MLP neurons of a small language model. Each row is named by its layer, matrix (up: input weights) and neuron, and shows model dimensions 128-319. Each number is 128 + 32 x the weight over its row's rms, rounded and kept within 0 to 255. Numbers have three digits each.
After each neuron's rows, "fires on" lists the tokens most often at its 100 highest values on Wikipedia text that the model never trained on.

L8.up855:149132074102132088146092150128161132112157170148150125106097157105132144086156101127138140192144137140151101153160122161146136131120161132142102135144131066079125166164151136112091120092128130115166184152145082170085157096021138106197107112122146184087103128119197052079119132099131107200120123122119132149136124201087139122162174130071169093213104108145136140144085101113125082116110112176103153101114177084121094122155132140105186146103127173147130097092065100102118155147125127136095147099136159181115120152144148129082140129157145147181087086160181121141175103162136130145
fires on: " as", " by"

L17.up587:182132111136142099094135128112125129111102202072130138108106143116171158138129215162112114142123172225140128138122082139106145173133143121137153088201142117073105099139147148130118153057128148106136137142137140112099101118083159086097117179179108148095145108073109125145123196144168176128108135068117092103086097155030181171112145150136212115139081131090135127097113122122202135074126116117197113150155181130158101130161139146127169177144133139125149124129101085131107115114136080101122110147145104157143146181111101114050146128112068102130177112120084097143143141176158113145
fires on: " that", " |\n", " Team", " He", "\n", " which"

L17.up371:069044164126134070139177151167190124104059151123127168141101139109121180158118104114116150113116181130116093157144131086128068112153128140057105128176137117126165156181076102123192172131106139115096118113137120122082183122151186151081131177140102132118109094122108128133130097205167152168083168118111146034176119140148156090161146131085137112150120084121127207197111088094131121148125155129094082186114196144200088160152118135164168152147124128135133166117175111108108136101065096117148141142166056111134086096171166116117047149106140134130130174137162135093070211152092141144
fires on: ",", " to", " They", " and", " which", " would"

L20.up893:165121105114051124109148141148118158126086126165113112107098087133110114079169171155118124121109101176119128087122060094088128178144147084092136118128191084145132070169054134138084135096117139139136166133109107056115192155092140168083155135167135131124143164128191121127100132116119133130163170121140156121135136159128111118114186115156106160139126134190141213113162134158094135100092156068184134143093154167200119137146153178082127103147109186148155159057098152189145098100105118135126096117154076167102076140159134139126133102085073123155162101168160132154156081157121145156
fires on: " \"", " ("

L20.up682:087133137096099059149137173171198073141149158116122111120179175131165168174136133164112174136114137095154126160197150084099148124126097172148127117137144110140186136162144173141075117079109170101126124144149115116139114051144190148082183130137098124068101157170112049110056079167146123128128130105146122031114140115114131139104171184146136154109148116144120114209136137203144052117101123140107211141132141176180169147161171168125120143125087181164190174140157122194106082108136114140138129142134112162136133146099084161126132142172135105115121096131184134123167132092120158069
fires on: " In", " as", " and", "In", " in", "."

L19.up1050:194119147138135120132118072082179188098083141148125049077105113067100217144113108136152100145190167164104112153194110122116163112173130149102149112140111109115146145143145081096176100119158178140158126142111123146143185111128128100129131155153112108119106154137118118145125117147150122197102153173166144135193095187078099111091149147109105143114128127175103168157166120060062112096133104143153125119122143162169102059057129143142120159089154129136115203081167121153091068146085131128156106135160079141152094142096161168097106128111134125163139148134191110127144133089058152110
fires on: " of", ",", " was", "-", ":"

L22.up483:099118083076122085100145141127174089146070105122120125105045092119150148123145123158123138117133210186109156173167137180095111163201152149141157134158149135096044124167134120121155129065099153156082184139053108098103080057041176154134166120161160169100103131079110175123156095155168117170118141139054176146132153178131132136109115128156118089138123063171142132111142080171136147127077165105150207166121125166131098167132134084137189118097085141120123091153096132092082145170116111135144144054087149185088128151152118136137107139151106090126108106132137192131149128124096164126
fires on: ",", " and", " of", "),"

L20.up942:124099166147099105161125125124168160122095135111141123144173111146076132128138106171132137121129124131134109135163092169096140172141163108152081087154144129141133192105182140109059118075083150189130147129130086124121097147140124147123157117197081139147154134155114059138072115168175112109080093060103090130144096137123113102146123130146115111126196129141172096112168055110138148127110160137129129151121213162088109100195118093155114184090096111099198090132160130148134127093088131113069131089115138103087167161080108186054139159123143111161116096125114100142137117184118108141
fires on: " a", " he", " He", " then", " it"

L10.up411:130148089117119137101128129107142087136098178063139122113144125132091128113147156204146165120180098156108142127137118117167109200148129110193144132076162122109075145162115126130136066055151165133102164123154116124107142130137161137117153094126172127116149130084164091112106145131135143115109106108101140170136172124206139126164099177202135151121059136129138143118097132143136113143134157165131159107079165161072118120117148152092143131125111155076143086105166113164124159158081147112135122090098119171126107147084077136061113122096113108145074153149137131112150105200144131144
fires on: "-"

L21.up1108:132108107126146098126085146093115107088081157160132129141142110118108123060134126116091100080184142081160134139141161077114066190182092153185097090124153143140115123120131114163145052112155103205111145159116160092137177065104093098142126156178167117120148097105103102125138091118128135112138141144150135095192183116103152179069132133124114037181168132105121138168113107124099147171153159166167119160088115131130150093143182168120207149110070140125146059120060092143079157110087153067079161114140111190137106119123085145078103127091113114092146105151126146165187079167066105107
fires on: " from", " |", " of", "–", " From", " and"

L8.up321:127134128126130104136125255139126105139118127170137205113167128143067099123142099122140079080115106149135100141126060147127115097184147148178110127161130121123095108255167160145135085140187142172168139140155135099081108110137194125119129106078079128123089144085132129187107123116117170139137123113107140120149150132152122108134178131099102096155128136147100137120138126072142119123130196141071117145126112060124107163116111117097164142134127159087110082106106103141122151129200119152144164122121129156118123117141150163091132152140118204133132082202153101086166108121088166128
fires on: " as", " Boy", " War"

L22.up402:051083155100050104098106135153148103090068201102103107091116115144149089096083137114086130131095097164119105177116084131094138153148111178164115155126110115014133162179130122107166145059121146110094149101123103122116120035139117137123169112157137109106111105126152102144106156152125158161117168132155114126143142157137120097162130129161070134183094091112107114164170109088145080101070149163092166129119127167089127124114122143129111119120081119152149105106083056094054133109141147174102167144129171118166110132173112095151075255112193197110091096155203182148144118128137177101
fires on: " and", ",", " then", " round"

L8.up452:156162200105175114173126137173113123117092120106172124163153152125126114133129136150087076117117151140068123168055125108163145115089147128093109131134154106096099138112101083112044101129160150147159179196094128033114088089104082149079106088120100207103135210070106100131178162164127118145138137134092075043161131126107124151115094134143108078134113098156121176120172070140167101084148125177154079125128218143179115133139178125163147159086110165103125111139142110167085126106191151087111107149162110180112137158105140125115089135092097126112128132133150069134176084182152112142
fires on: " had", " has", " have", " with", " a"

L17.up747:163055120142157147068195130155185107140141117109141121127171161142130205153104113133109094073172121140162111134111098119135152095220131101109177124153123126078144199111139155096110141173143098146147073146139096146120175128131167088104134140149159160122124124062135183124080082150117072146123150153132138088146148131097171174119100133061143090142158068171130100123133074118118094162136103135129131098181153105167069083154183156118127138073131157125116135113144138092109098151105118110114165149183094113173131167145165137116111123031100140198111087108150093164105145151135165136
fires on: " |", " have", ".", " –", "7"

L17.up501:150110137133122112095072168129133137125110120114117097123104124112080172122058185143039147090152177197086133146175115184111097155099115132169152085096107096106188123145166086126131138149165163173082181134133164101123139120104148084098083164180149131119155092133146139139155125148135137156133146172149138102192076117099145140056108110161137166152139133131144152092173074100123090126084110129100149154126146166220100089096121131170128154120092190170176083111112115146149091117081103112091095155127088130200123114083101147028174126124143143121102143108172120132138127111121094105
fires on: " The", " the", " was", "-", "The", " makes"

L8.up158:083131143149145122159130151119170130102076112174143119166087117147111142142180119180120096121131143146049160153135148157131151175239132093163163123108135090097149144123089145111129135120127138145098192069171125141097153116065172125121087115142220158076153141102191098109119107106180108060122120105129141125110171168145124144140121187145159119133056125102144092109101106137152113167127158143155095166040121179113102098172111134121089135121103167074118032067145112124113154150092142105115168090138106149188148160121151123074108136156129132177098100103106154124165090168126120119
fires on: "-"

L20.up65:118109159076189103172168178184129098134091148136121087101123164128104166125094133183124148183167185173068099120123123120166166145134085111119161171062132152119168084136105115165124099109161185133101142118148138153077141094076158128114198124161126115147052128184185124075145162189130091083100165088113136143114061144125089077105134150195099108164130155138099176155150078159134143160160148126154131136108120157099133107204119136183123151143156128094098113043208082115125136124143128113137160098130143128129108123156111179136124202117149137158159129135180148123174097156091125130
fires on: " and"

L17.up441:157049139055159097119130128136149135146176144167143132068107121145117179114075141163161138099148156150130120147111154132127109167098108132092198127216137081126164171183137135125141130143117153174157208174133164141150086095149155152085100142123181114111120135127089088147091112168163072122213170185127127091133091124106119112148159130127060061125083123115124185130146120112132114084096155141127152124135122126138103106103164166098147129089133118144131188115121150149090126166122100088110109142095083124165068095104158173143155135167094108092137083177149147155169146134124118135
fires on: " to", " ", " as", ":", " on", " at"

L10.up213:142142145119138120115172132140119174100106100160157106103091137112124114140119154081156095089155099137114152136187154140098160149154158098125154142141189090137125147167155182122152138112120160164115127175105182074138104136113104127075097232106086136094154124112116142167116128164116163136181114129115081056105193150045149170081083127138066056152174123124131161096149137119140156102144105153170143141102129073167066106128160081167147131114120115129127081135183153128153105148105056110117089119165113190172168141062148119165140149080045103143068109193111131093118136186100127190
fires on: " (", "-", " •", " of", ":"

L20.up432:110168092135142099144112168156035149142092184097146173127063116092137188055100142109098089133168165181107094135136158144152133133157088107157091116107129105109060096185058075129147071131115123125101161127107160164187159126108150119075087209081127168135170172121127098125197152160212081053113109179137132128089132171162147192118122116102105143152096100193153106108163102113166151112132120134129157140107138104136077121115159196209134128142161138137113080109122110128076079139101125147105174046184103187106127197112131133171116127124115116112159116121136083166094104065129177188
fires on: " (", " |", "'s", "|", "U"

L21.up805:197127118102195091141129162130098108170138067101156087059084115111087126128122127107145162150139138118059179112144151181081144089119165117118121158172154174148018127165128136124090143129175122110182220103153176094084141117107108097101141142164120104142044164118093129201127179141143084172085143160101135096134119181139115182076168123137152151136109134128134147151149125137107153082161135145143097146176142140145149095172131137103134198108176138119136145131135139132156141118088204143136107130149119134077095104150069120084145180141094175125142087145136087144148142136113187107
fires on: " of", " to", ","

L22.up82:061127105085109141164104109154112120114132144112144107060154080121104137157149134176192148124112126073159122117222097120145016131184163172107159177175175076104191120115156117097118176131125145127097099144126092160138147113052176134116155169106161166097116090163114174126093175155142112110133095123083125118102123124167119198028113131124118136123104033106131167180189109202120129130086148109165148146137093109112152147161133151124134109100084109141107167118163149126102169098182067128100130126110140184131086139113151134121129122110066080154163142166156147110117181133123129168
fires on: " at", " under", " the", " At", "At", " on"

L22.up1118:175126117083181132150129174169105106084042168149156148089087103169133126125144097112117046144134117158103105213106132148170158080125096103084135074097169113127179143165121146135137101106154184143137127118161106097149138055127074144105098153086108174147150147126123123124140143137110104144114116095128167106117165129065083132089167096081063110179118102194122139180134107148126103089146151096128080095114199137104096132132120139127142163123114144151096126103113102129098086129095091126195138064207131151123075108120067106154099155120081122098087108098122108170060183153130134155
fires on: " and", " |", "'s", " or", ",", "aster"

L17.up299:157118150060159091084179183120091091149075114105118139121140082120076139076130118160138117092191168214103195131202125150139092130083179129070087111126127117109092126191146123112119111135112133154131182122154168103153155107139102116168156161163139130098102166170074126158080088164145133123148089196164140134151121125094166194094162082090073100108080125199119151157115089113105133125166169149143103124132146102147123130145133120109207144102126101128190175114138144150121138101167141119152104153127074138183111150099141198118119126143113131136165126185131150152203083160088186144
fires on: " to", ",", "-", ":", "ody"

L20.up858:137073140111127080145167127166081083137082179133112083152116165123156155088169102093097102137133160121131106129141076167134102143070163130121116170151107133101175148148199084095101117102178207107132120148134108108066135124142145129124107169148124146092159109108103128143153161137113131129119152185133158128122065085075165140146162136117080128132151165098146174148151080088129107116132126123083108181187095201136129136123154118102125135125137137125154104089191122092117000089114092129115104076119116147140100133117072167087159152040121134120118131160124120109164141211089185117
fires on: " and", " (", " P", " to", ","

L10.up363:110132133126142162105153147148121152103066121086141127114124107165176142097145157136126082139115136144148190140146136206141187098083155141162139126061120141091103127190080140131114141088111139108157133135157088108101130112125067162072135147142127139058088102058161178154109137097143130155064147120123117151108146128152128103159123174172130117131115145162131118152170111147150123130130150157164142131109137216133088121115140095179148104113131158152088102113115138156137107200115127133119175095195110179119127165155087124133134170092123116149090122217172151102127095123192136127
fires on: " with", " from", "(", ",", " and"

L8.up1033:130133153115135114143135116177191084146158163156143115152121090119061116095123136146155143162136121116147176138148087162072091144121181112139166141103137114058100122184142138124118099114193147095133135158115103084166157053071131145141112110077074145062095109093170130083057142096121098141106074166079096146130159144146107183155119123155092094124094154133107161158090140114119131129129127119129149173100119101131141154112101138125126137138118093083158114113122087134167148104223126118119114136137187147152139110091146117141108138158061199141120099118133105103125085142108118109
fires on: " As", " when", " as", "as", " in", "ras"

L22.up84:136088147084148121042172118092154139048105160150146111132215129085109102096163068205104130136163150127140124108162111133109112162165135130108116164151142095120159145117179102128095120105105111177110120130113122119123153139115107085092149119146138199052152141097224143114071107192106117122124104171062131136128095109108117142137134182133069167099158214137064162140138065138105147160157114166155181135130144133160140130142239127118161126121072097083170135111108110132188160136133096122137136100152114114123147166100126138184131122069129089147165140083119117115112129141141108124
fires on: "8", " ", "9", "4", "1"

L10.up378:120153166122117113135146117164089118146110173067149167114131131156127188129166108124130133102181106124088115148131086100117132149117093085174111116067130161074084134124132113126101144048107100145067175071153079140079147113103131177086126094128138136123118134116158120139063160123169099085140172101145135168144135133206093098122175138100124169151091147117139077127139126133132083146134232112176151150150043198092130147123156178063128127122117225084096101044123118176127207169112135113122141140147104125127117146149114167070148136147095136122112118105198114118161086146153158153
fires on: "-"

L17.up1020:130117150123158126085102130122132133126103192104148128162072096108092123121175166127155118055137135165081189142124144151103043189113207138152143142138131104114084133135167103101129056048104159195107131095106184147114132139087094142122170149109164092075151124097209109134115199134145156144146143117152126145103164127145126109213151177134124077119130123146128168138128131145097111088093131133151125135160170205078185127127129147105127103144104144094123121120167118147111136158122081103108161131143119104099089173121106127150067166121102127107138101128154148097181087149150136124
fires on: " a", "0", " in", "-"

L21.up387:124183156096148145147172117141106100102099123141121100107140194156166199162132154168140157149152161144089086145126178117063155151112152131152112101200118108081146097167132159074127108119166133189127115131157136111111121110132178136104136172127155161107138094132120096094141166154125133149114175126095144098118107117048175154089143144159128084163133129108144098104136140078092054132097105054109134150073140126139129105156155104128175109124128153138182098142084135146140096155109112063092127088080115153090078121077101124105121106091091131148077135114181106081193112166093191168
fires on: ",", " and", " in", "),", "-", ":"

L20.up294:112108117142111150118120161055127122169125103135131137097121113130111182112143119124140132144129075146113129110089142141105154178110153072073142085159207111136148117156189123136122060147144167168079101129103106069113174144107119159076133161148105087092148160175148100157103127110164135126036177152115121144140083112074182170118099198064139143122078110133129136133132146109107133082131174130093097157135137114160133056177180132125185158132131161137107113050142172156102113109123138146094077123115145129135104165157089123190090131084104141170156095144102146156174138145083157196
fires on: " \"", " (", " a", ":"

L19.up525:120087120059162089089188141090192075118172163043148095150105094115155113044163088124079105081144082137133173111173080116137108154165136113132121115236150116122114160133135204078101140106156146104153156143116105095131146133084175095099159129156151138105110164110134032078082144091129147111139188142135144099139110096155151135142218140169167071129175113102171137148138105133188164103139117103173204168165129177121146111128147118109143167090025101108139091149148123168137157094110120141094133138120168156159116142162122127110131125181141116124142145120117102161152129105156116121
fires on: " ", "2", "\n\n", "1"

L10.up830:163085074095149080114145158121113159080135130136132115059067184171149191139133126124114006101131149116098117142157152134181162118134156089130149132186165116076150116133087120119154095159126153123092144120114112124134151120139154156091115131118125132132138102110088057128094139185116127167175120177051130110124160140046153168078157142135183125194143139122129176113115137103105118175133167131144132132087135148133147120055126113149156109113120181121202097099123104131125143183096142131125102125128089171134137145051113225092134117129091165181108126117126141110142120145090153179
fires on: "-", "=", ","

L19.up178:109120172103113132107088144096135116098106097189142106064085140152071099118160103133110129055119121103111151117159105178156152129082126030111097079132168133087134121116081164118150085152156134149119098165138074147110165144110085140124148176108120179103113189031058117067173100087119166121117129166191165136142149127123116147134159157080109131208107103126163089123127135062099109102075095141136093126055147130145104151091127155119136123096131178081176072087144082099121104116107058149127120116146129123147128125090141146131094123096150123119079121145173105157115122158054130144
fires on: " |", " R", " (", ",", "4", " \""

L19.up803:086122075119099126109123105164106171069175226127119114141117164102153167149138131152152123081144050141163189156203124144081135162068139189105163129100159145156080105131113186127117139107166179155076146144126162120101123118126148106134052134144176128073208134087114078148123120156117109177151123087186134106089143118107109139066115108097125121108079218159107166138155124142174122114114115116135147113157142141103125039085169101175099115119115190101161101153072097134123107104114128149128104107134095130131123111092096087129075126144174135179105125115113170087144132215122126099
fires on: "1", "9", " "

L19.up31:159162155100090106102161128131101113138102171070159110074127117169163201121164112171125150123158171148101099164141194148133087126116138102148157114114152134085142103112186117109099143082096124180149111148157135100212136062108096184082139136177083138141136117140130145154099165202193139131126088086094071062144142124132200162092142124148080075098191173094184126127145111090166119176095168135117182064145195130142121113101165153155165180143150153116136102138122078152139098139131156085131017052152158180063158156088091153045140171105109184111171110166203104114091067116116119137
fires on: " to", " he", " would", " who", " also", " He"

L19.up1013:114119131181153088151152137157091091107176161109127055103108137126149128109148120154133104074179179143119117167131089123152062159123123166099140166113116123109202106160137166125054149124104173137078139090103159092106128107114133120121030164239156099072138134105108093152081119117113130185116152118176149092142195162125127127075163172128094064133121102118144169170127099113134126128137089089102206120129181159115160103106195086131147134156048127146168121065128130153132093118162115136135134136122064184163119125085124127093103121117153112161070166151135121106161152158146123106
fires on: " in", " In", " on", " On", ","

L22.up947:101109156120109112156122118065180191109177134121127161170139084142135098105097120145141197174174164152122121095149106174116096104154187039023173122107116124137139080161111126127106112130167079090093141165164074107090150174131083153039109137151129120111143136122129096125142112115127127131096163127116134087137176122112164156130147084137111152058097078132096123111181155096107079091140087124150157158126145116150131111147136171092138086128124146156071116045092127178098143164156127114099157075136132123125038210149154150157135125000108169115182134190120139091211147125053115166
fires on: ".", "-", " (", " \"", "–", " (\""

L22.up330:115165128093125148106128130129109117147112215126149145130140167138120201151144140122155110133128116075149123145106106176135151142101126133100179102119179130079099139149131124118117094139124126169083113144116140113089213108064121103044091054127159140085134124051090113165140087149161106152098127135110111061148170137175113102100137144094106046182118107137138124130200134131121114085173176142169145128074124096123136158155120141176130132099107104100124137085139145173093136166075075123151175087210096126147134120079138175114108110078098179161031119117176161084128112167118135118
fires on: "3", "2", "0", "4", "5", "9"

L21.up956:099098176107148135108112171156213094077127176106147132190134169126146108160153111162144121122116127139131111100123146096102144130062174140059120077104152115099153104121076151158132163142095193118129066133128073122127191141123125143101155118138153219088084081099120113143176130135070120132173138155099135139076122197128089125138128109118165080132064173226089127155099077128165183142130099134086096137039101137100100160096166081130187126141167139118126092114122099134087160113096137104077133075159112179101146195121095174130123147105139134148170154126131118136192112103107110136
fires on: " and", ".", ",", " but", ";", " they"

L20.up647:131138104049132113130094155106188118141162149117141128113159110148091124149143153195144144163137043163119137158158101127114144167146151084138108141079144070109145066145116101123105136086078143166114128194114117148089158093098132181107172117095137162124094172135157106105062115069142141111117151133140110123145155163134158131134111175193136174165148163126117151167114148151102164157153146118144171157121142095098119122085154155060062143100074174070095101141174137161108152158118099178128116050104173101127118141110108133129125115168134111182090153121102169068110079129137088143
fires on: "-"

L21.up167:143146104109112120114138076104159151145129185171138051128134103143114170128140103197091105131078116098120134131165160171122206157083132127104101066146172115139100165128135126054167132120121112121134200157113095115148241102105105080157182129104144111100125162008106060105169173081099117098184120154151143118157136184131119132143154096128129104144098124133204119081147142100145145117154135080119112134102144121181106123147116168142113174117114085114115089124088118137137086161080113102111077091156151199115120125127100178120154097141125131166065091093145079126137140116144159163
fires on: " (", "===", "|", " \"", "ens"

L17.up270:147073122182117149138166171119158107086112222105133174141146182119105124131181096167118110077158121133141153121070120142133174147146143166137122115121138133099161180133136140120072128103098146165082105154169143121095139133094130146131081170172164122080082102134104095146174089119108160186094144185144128108141114155108159124103183142126136123135138092095145111156135117101095103194133092167102144136136135098168111109078110118109180126134112131131161140109147079131115030147074110081113123129162170110178097165138092070099164139128111190188127126147155130153121129200122134096
fires on: ",", "4", " and", " from", "3"

L21.up77:165145145107128138144149140115083162176121122070118126105156134105121208090171157119118074137132179172124080151181136143113087169132142098137135129122169152117066136088109151127119077088160160129117117146166155118149199138100128082085160195132155147122155123112084094130171129174143154122134111071163135154063171133123136045141158145124137186077108118161103134131125134140124129136178168135104150075143137193186066124062193232147097142109109116121185089099180111091151135145090115168143163125109066134094084144099082139098162109075073053127075113034087090134095126153156148148
fires on: " |", "1", "|", " a", " "

L19.up369:163118125036119132082152127137095121100079197131115058029112150102092176132146153121116152101160182090126141150150158128084086140123151112135122123164140063112139117126149093061139130134092089112151185123097204115144095097110132143058133158104159118086104112174096125159151139122096093214096149162138141126149143133164178164110151108103130099143178093144121170192144137144113093108139196121143144161104119109134131115124142155106164132101134096163127159131123078130141119139142117120131101141144108101150119138139148163131124098091111160132195112184171138121151098131094160117
fires on: " of", " by", " |", "-", " as", " to"

L17.up17:110147099078135117108126102173107125083136138133156151094092158127119107160091114160114073138109180159159067161147116122158152165148194179087125139083176175113143075147078146128159097104179162152129108151121160132128171098053102175125099161167123148115117095083153126125106117118089112149178101080108121061122091148112138166062092140151168077113116146131115162148150115139154138101137140146148149120115161160184163140079182082192125094128103200163151115109131162179097118132137123115155176120161112189175131134047141114148117136142097118114054087102157144052112111177123182144
fires on: "9", "1", "-", ":", ",", "0"

L10.up989:115151130122114106162150133133154113112100135089133130131129155109069116135187111136107130070159121185109142146145135126161111148140137109173113128066127125093079178129145121122107130103122131150113206130096078131123137113102126118169129105131122127138145162131164134126094121140141092126082109135072123151172137127162131136137107204098125137139083110110121112098060109102135141148128217142156178133141110082094104135166147158065137106125122142093102065067100127146105171140138133098126149120158125154127149189109072142106118134132134116165097175129083145079146123183027125141
fires on: "-"

L10.up707:151072146130163101110066164091171138118154108186135142083141118035120199103154117150120139121142080080111078166146100153075130164167171147087181138184112110103127194180165141119124099160119176182137137180136200098131130115142118105071131159136104135100124109140145161102162128112113165103145150125096145117081178172176134139030170159124126086191094113116132101125158113102184080112136106129118121121112137142165114110132122110107170120118118174116130125102170145152165139174118137128112127120112106118129075090068147112127096149174077117107093095201099123156129092104123123123
fires on: " was", " is", " st", " Gr", " from", " as"

L17.up687:169100083152176161130101131173126127132095168068142093071175096181135154104175136191124147040185170120124121183141183095115191124129154160172125122132149166058137129153128123118123130110146127143130141063133173112130144102144137141071118126147142130128162080071096133141106147181114152114063118104116117076105140097122165165154116118113134102169168131052147145160100098147170096125074127149120156105142147195088118095153156156137203198063142149079142133110108114109108128162148124065102090137132083106136135149097134137090139135104105138122183040147199128097104088175086150108
fires on: ".", " that", " which", ";", "0", "N"

L20.up852:086123135073151108145109158161150202130143165110127086188194162124144126098154060097092107120138076105114065151124097118097145215178106112146126111114127088137137100094169076149138069122048196144103144137170128117127147116047101132086150129092151168125096088154047112059135117097127155141159144143174111148130065107135122144085095145104110081119116144133113135143142121164124095155162128100117109157082118152098088083170144107170168140133115169110127115110167121119097152138100125111074185162115095145132081151122135149167157183062153119061131170136159142155158134131094136111
fires on: " and"

L17.up1086:167139150150131123153129179119101146109110170103116095143144112160172173127085136114118112093162119125128150120152176099114132182174162135156218097160140083162108146149178165137116052100110110170158113180149173125114162164106179147096122128131142122068057103125073092181120136169114105131139165135132132125122091132138190131150142150158175089141084130127154117050186109148126119108103111157123136154145147179171122150140158110145130137134149155099143170150185141127039108215073118108097132093119137135178151120152107099101137159063118152074124111116163138118137116152085165146
fires on: "-", " and", " that", " for", " re", " S"

L22.up550:136143169121095141133135131131077165140164127106137114102136185122127112068169152136122091149194127128162101135193127200122117152116134081107107116194125155129133170130158154063089152122180135165152093124155159159126124106112138107114126182131124156155190125157136121122115139133140091126142100155131128133078124120098149142069154076168092099108186226126149117137136100170116131110078093085117162069121167086129140066145176159133160135132104086120114133137103147159119115118137120078158138081177119090085121136144116139061110138130150146137108154126125054175094136165121142162
fires on: " his", " he", " He", ".", "==", "'s"

L21.up347:098092181161166122072115140099064161118075098110124143113109128130186134175162123115108107073141088185156099141130074139079149123195188104074126150149123168141175153151149102113151132148158068154077126118135156153117132098117176163091191159141117133104169075129047138168064084159160104137155204106155149069119171119149131126104081090112120115157080095124118166165073120119146131110096126104119126149113140114080105134095130134115131130070121145178139146129151101105183110124065131163140140146122128143154104131139155108138155129122094147161037114152128095140083089147189124134
fires on: " |\n", " to", " |"

L19.up856:124049177115128152184136123082156123165110185076131136101096111121075098157215156103098157134123146078139129126185154127124107168134156113136152134159165101115178119163170100161138087165116107168127114187165177115145133127102215124120157151163104082068127168163140091143066049086174085083114183130151143182161153108123149088151136115104075092163080113145116168156177095110137148078143170124082148115132201122123152127068139138151079155114124150145174116134145153141096091095043093130122135126143132123174113164129092125171190119114083125155147146125149084129129079127119147130
fires on: " to", " h", " in", " re", " e"

L19.up123:183155102114093084100141166198125114075128155147126137041095118110118166115119141136167175078140091166075165134156157156124105164128163082106138124190207081127116126129175146118059160093137154121103162104073114118103137126147111168107079187117107163111171131139144097174114120109104082141118162137115132149115135164077225207112111106096135130117073063129112103100153129120187133168133166116152109163174117104118109155155131115148103101146154149141109145113174152149061117151191073107130088096118085177197138153088096146116148128137132115157135074132132109115132125138102114140
fires on: " at", " the", " of", "\n", " as", " K"

L21.up178:147090180084166163109156114093139142076084116171120147174170080109155172106131144141134127127187154126102129106113132156161133081142155112171115153143142148135133139118105092124113122134089116130139130115131147098156142135152103136056185153137132137080129161145148096141125133113161129121130126104081185083178129147097089136160174155100067167159118112158059103128119063119089111089107113165181169060137146100218100150147221177155161111126116125080162094084111091121126163122062075071148036101161106167112142133136127107154135109147075108119133119126098140102159153144106130139
fires on: " ", "."

L20.up943:124166163098097119109162132202066174134123141104142049128112141124135186160167111185108159116140136107139076190146156127146164141141142101132133095151122146135114142073161130099130088101095186176130105063106116091138141112099058181099167131098115171160135090114097103113043138166109143083140086083154111124131164097147129165072121092088109078131174130173156139156163073142092116140137115120111133183120167153122108113101138125185146146115136121113105147124155139125140130156136119139149162049109065197135099157103107179097101130136123100069160152163212144085206111142108116096
fires on: " and", "'s", " the"

L10.up590:119099127090099058138137162144149134108095148173135120108137106136192215127134170155092114144163089157092147125130103122136084141180123053112128117125165094112098114142101154131113129094134115075085187139165064106070138142083139134089132114133116128092160081127148054163126158126128126155118146095078141082099099253105135105150149102116140106194114070184134120140133096125157093125135096106139113116127227138184114143161114131203152118116116164107120074086109104127102179095182131117115106141182150217137127145123122118134115104098085184239114114110167136080158120150144129117
fires on: "\n", " |\n", "|", " (", " as"